python train.py --num_attention_heads=5 --intermediate_size=832 --hidden_act="geglu" --qk_norm=false --attn_scale=0.125 --init="normal" --init_std_qkv=0.0218 --optimizer="muon_variant" --batch_tokens=262144 --max_seq_len=512 --train_tokens=856700000 --dataset="wikipedia_en"
MLP neurons of a small language model. Each row is named by its layer, matrix (gate and up: input weights) and neuron, and shows model dimensions 48-143. Each number is 200 + 40 x the weight over its row's rms, rounded and kept within 0 to 999. A neuron's up and down rows have the sign that makes its largest values positive.
After each neuron's rows, "fires in" lists the words (lower case) most often at its 100 highest values on Wikipedia text that the model never trained on; "fires on" lists the tokens most often at its 100 highest values on Wikipedia text that the model never trained on.

L5.gate315,274,226,145,225,170,248,239,246,185,184,185,262,242,238,240,258,163,254,176,348,177,220,143,196,196,214,211,152,206,236,233,224,211,192,162,152,232,283,181,204,149,150,237,146,228,238,217,212,158,212,239,150,155,261,211,174,209,181,208,224,228,302,228,215,212,198,255,177,173,157,235,184,147,205,236,148,185,222,157,175,180,243,203,225,220,188,187,188,186,140,146,154,228,213,187,184
L5.up315,231,201,203,185,137,283,159,174,215,196,256,180,176,149,190,229,227,228,267,238,188,173,219,151,206,179,191,221,252,182,219,154,232,195,116,198,225,247,206,165,150,121,241,195,142,203,188,173,169,231,280,236,226,166,178,206,196,241,200,158,226,292,254,215,174,153,212,251,234,281,174,226,271,205,157,194,235,115,209,187,214,215,220,246,206,186,167,168,203,187,175,160,202,315,254,117
fires in: "at", "s", "to"
fires on: " at", "s", " At", " to", "At"

L5.gate706,121,161,229,209,245,187,182,130,295,224,210,225,219,193,155,214,195,235,200,206,121,201,223,189,252,174,159,156,305,198,198,183,224,147,238,220,219,99,183,190,228,251,199,202,216,183,198,255,268,146,232,233,154,181,233,250,239,159,238,212,262,245,140,198,216,244,215,242,230,272,214,155,231,220,171,231,192,198,142,158,124,158,248,260,202,195,128,166,191,173,227,156,154,174,135,138
L5.up706,159,222,198,158,261,251,202,190,262,188,211,160,198,197,153,244,220,315,140,218,214,258,213,173,199,230,165,196,206,244,224,163,176,179,147,203,232,240,132,229,163,211,177,247,274,197,201,93,203,145,221,238,231,168,200,175,206,174,213,91,234,194,155,225,236,244,154,225,243,191,236,203,227,133,132,241,169,161,181,196,209,178,182,196,232,237,192,112,218,183,281,159,198,251,203,273
fires in: "one", "no", "the", "some"
fires on: " one", " no", " the", " some"

L4.gate531,199,142,124,180,151,170,105,152,211,236,140,247,187,191,180,230,268,170,127,210,198,160,182,185,184,205,122,152,199,219,193,121,240,267,224,197,149,253,207,166,242,169,215,212,171,190,140,251,180,263,227,138,226,186,210,215,237,255,185,66,239,166,223,202,165,241,206,219,140,238,105,177,210,162,192,161,144,192,178,189,109,189,192,171,188,264,249,211,178,190,116,238,259,243,183,230
L4.up531,273,240,221,239,220,166,170,198,242,234,104,175,213,145,211,137,269,143,228,134,194,129,158,215,228,189,215,203,156,207,188,164,254,227,123,173,149,267,228,215,191,141,206,224,153,254,241,162,263,298,164,145,190,136,147,238,181,235,165,171,174,252,193,236,224,185,208,220,220,173,202,306,203,210,162,152,184,229,176,185,207,187,253,229,205,172,211,205,163,156,197,244,247,236,191,199
fires in: "would", "took", "did", "all", "of", "take"
fires on: " would", " took", " did", " all", " of", " take"

L5.gate267,107,175,207,162,185,197,250,169,220,215,237,319,211,182,185,186,268,243,224,187,193,149,239,192,236,216,155,204,266,207,172,146,151,198,262,253,156,172,223,152,106,223,103,218,184,148,194,197,234,131,196,170,195,173,227,240,211,186,173,177,192,129,168,198,216,154,225,180,198,140,233,174,204,174,228,136,255,187,155,216,167,164,202,267,186,180,173,209,245,246,223,232,151,201,271,200
L5.up267,211,229,173,233,230,156,178,212,259,170,141,117,254,198,197,185,176,189,118,202,174,239,165,184,130,197,279,212,203,199,181,235,240,205,231,229,224,203,231,238,218,189,146,188,231,190,150,141,212,268,153,168,135,194,165,212,202,257,155,164,160,187,233,224,203,259,143,161,212,135,171,183,287,122,175,256,231,243,193,290,261,259,202,94,213,177,167,201,170,183,156,226,202,206,156,323
fires in: "that", "which"
fires on: " that", " which"

L5.gate130,230,185,133,161,199,190,231,153,230,235,211,163,222,164,195,212,175,175,132,239,163,212,208,231,222,216,234,235,212,215,171,145,110,311,216,196,248,193,217,217,207,189,260,251,196,160,189,196,204,307,264,236,209,203,105,179,218,208,256,202,181,181,197,141,118,147,117,173,245,153,197,235,225,250,250,192,239,126,171,192,214,243,209,257,227,179,221,237,165,251,218,214,159,172,121,232
L5.up130,164,231,228,147,240,180,158,197,206,282,198,202,164,180,210,196,176,175,172,237,218,162,211,177,201,185,169,227,209,183,172,193,221,240,234,185,223,141,228,256,175,201,164,161,204,213,158,148,171,223,182,148,245,195,227,217,229,235,187,155,169,205,208,231,243,171,216,224,205,193,202,217,282,190,253,208,204,186,231,204,193,285,164,212,213,211,169,208,271,207,220,209,163,153,229,168
fires in: "by", "at", "100", "and"
fires on: " at", " by", "1", "By", " By", " At"

L4.gate521,166,222,184,189,119,183,173,231,181,205,182,179,85,189,243,210,226,194,232,198,181,212,164,174,200,105,192,117,215,288,152,130,229,219,191,210,248,187,200,199,123,166,152,235,222,145,211,248,264,267,152,207,230,196,162,180,150,228,157,171,128,188,214,232,229,254,201,232,185,193,204,265,146,184,263,195,170,206,173,178,164,125,174,248,119,308,222,227,185,186,295,196,171,198,152,128
L4.up521,204,305,220,269,203,241,141,168,182,260,160,242,151,131,257,164,260,187,188,268,216,179,280,174,243,174,219,191,133,236,210,146,157,264,173,155,217,208,252,157,225,192,192,213,210,175,221,207,217,223,277,204,165,239,194,222,219,224,213,141,243,164,204,251,121,135,229,234,140,125,163,231,161,213,190,182,208,239,171,214,153,164,110,259,161,268,233,203,181,161,192,246,281,169,198,220
fires in: "and", "or", "orca", "to"
fires on: " and", " or", " to"

L5.gate37,199,73,207,268,250,231,276,223,219,137,214,236,237,184,146,250,173,212,248,124,194,235,246,269,224,226,122,182,224,109,236,157,223,220,206,186,231,198,178,137,165,233,109,266,159,177,223,275,211,143,182,235,202,246,201,185,167,149,135,184,242,175,200,167,178,233,133,259,186,174,186,151,240,182,265,97,153,216,166,145,144,191,182,192,157,251,212,224,230,236,222,161,245,257,267,163
L5.up37,215,137,230,259,176,243,166,199,154,158,241,269,135,195,155,236,163,254,297,230,122,254,234,225,302,198,235,191,214,211,183,199,180,248,259,194,160,181,211,220,192,238,221,249,224,202,173,224,216,219,216,197,232,218,187,274,121,193,233,111,284,244,169,102,110,228,172,232,265,211,213,207,167,209,218,182,246,225,141,164,173,169,134,203,210,193,151,127,256,104,195,154,269,207,196,198
fires in: "the", "s", "a"
fires on: " the", "s", " a"

L4.gate25,124,225,236,212,166,208,234,171,242,113,194,225,185,132,161,273,182,169,212,199,179,189,191,218,124,219,182,171,196,236,242,222,218,202,126,214,187,195,158,183,224,184,145,141,217,124,264,193,136,153,157,247,186,191,227,174,144,192,172,278,165,212,200,224,166,165,175,239,244,178,198,221,166,160,232,213,201,180,227,160,189,162,220,220,240,262,166,203,221,187,174,184,207,219,232,290
L4.up25,199,253,232,221,115,195,239,203,117,212,223,174,128,248,157,237,148,211,209,178,206,200,191,170,187,191,225,170,221,196,212,176,274,162,260,191,221,250,201,201,186,181,236,230,270,175,272,213,252,216,227,240,196,158,261,206,195,244,142,145,162,217,198,216,194,153,261,190,214,160,108,272,201,168,223,237,210,203,183,237,264,168,181,197,188,184,202,143,226,185,182,254,188,143,172,167
fires in: "of", "as"
fires on: " of", " as"

L4.gate812,149,217,195,190,228,175,295,214,182,128,240,149,174,242,225,214,238,292,199,206,233,236,171,154,176,207,225,163,205,137,202,242,160,155,248,175,276,170,218,176,217,167,249,213,161,136,302,229,130,158,228,176,196,237,180,194,128,194,234,197,208,178,162,210,213,139,168,192,148,223,169,179,139,240,220,176,260,147,270,165,241,160,187,193,258,171,144,178,165,203,216,143,181,169,145,235
L4.up812,174,243,146,168,245,227,223,179,303,151,204,160,227,205,247,244,219,122,180,190,192,257,259,217,131,197,129,318,174,187,179,220,187,197,127,250,284,256,138,210,237,161,227,205,127,176,197,151,117,203,177,203,147,152,196,215,228,172,216,200,214,209,134,244,191,255,160,211,232,249,125,224,200,202,216,225,158,145,168,197,233,148,213,212,177,144,276,171,131,249,183,163,200,171,171,232
fires in: "of", "among"
fires on: " of", " among"

L4.gate568,230,270,210,258,193,251,282,189,205,125,262,185,214,191,214,172,268,189,266,222,213,212,254,230,272,109,171,170,262,220,242,193,126,124,237,187,221,220,181,170,281,238,168,199,221,193,136,290,223,197,207,164,223,289,230,194,197,216,186,215,231,201,210,174,169,68,69,218,201,133,173,88,230,187,268,212,189,209,149,208,199,245,233,188,229,153,161,181,200,135,216,223,205,226,177,172
L4.up568,165,234,161,202,227,200,210,248,208,161,172,133,113,281,233,177,212,124,235,178,281,178,177,231,67,172,176,205,199,184,166,178,213,178,207,195,210,238,198,212,314,230,229,153,142,178,171,190,124,179,259,144,163,230,183,175,201,111,178,203,178,213,233,144,145,194,234,267,226,138,231,201,234,213,215,281,241,244,211,258,230,203,187,165,174,255,230,236,235,218,201,241,128,218,142,213
fires in: "to", "not", "would"
fires on: " to", " not", " would"

L4.gate320,207,164,200,141,286,212,164,201,154,199,182,115,211,176,251,228,184,230,181,178,188,127,202,227,274,149,221,194,159,247,189,59,166,257,249,202,195,162,202,91,227,226,185,94,187,115,202,213,160,222,188,161,175,193,222,169,241,136,140,209,167,170,186,226,225,172,187,222,267,172,178,158,252,213,131,150,263,174,143,178,192,248,220,235,157,232,162,227,259,241,209,237,154,155,207,142
L4.up320,162,201,186,221,195,161,178,212,187,260,212,217,201,142,156,202,113,196,166,173,211,247,254,218,187,192,235,104,210,182,94,140,204,216,70,253,149,180,156,163,269,223,155,217,204,87,142,144,200,204,181,241,288,272,247,197,229,193,181,284,130,184,162,139,196,246,201,254,259,225,219,172,209,224,100,262,194,199,205,224,173,244,190,181,142,198,163,166,140,145,176,221,249,236,151,156
fires in: "to"
fires on: " to"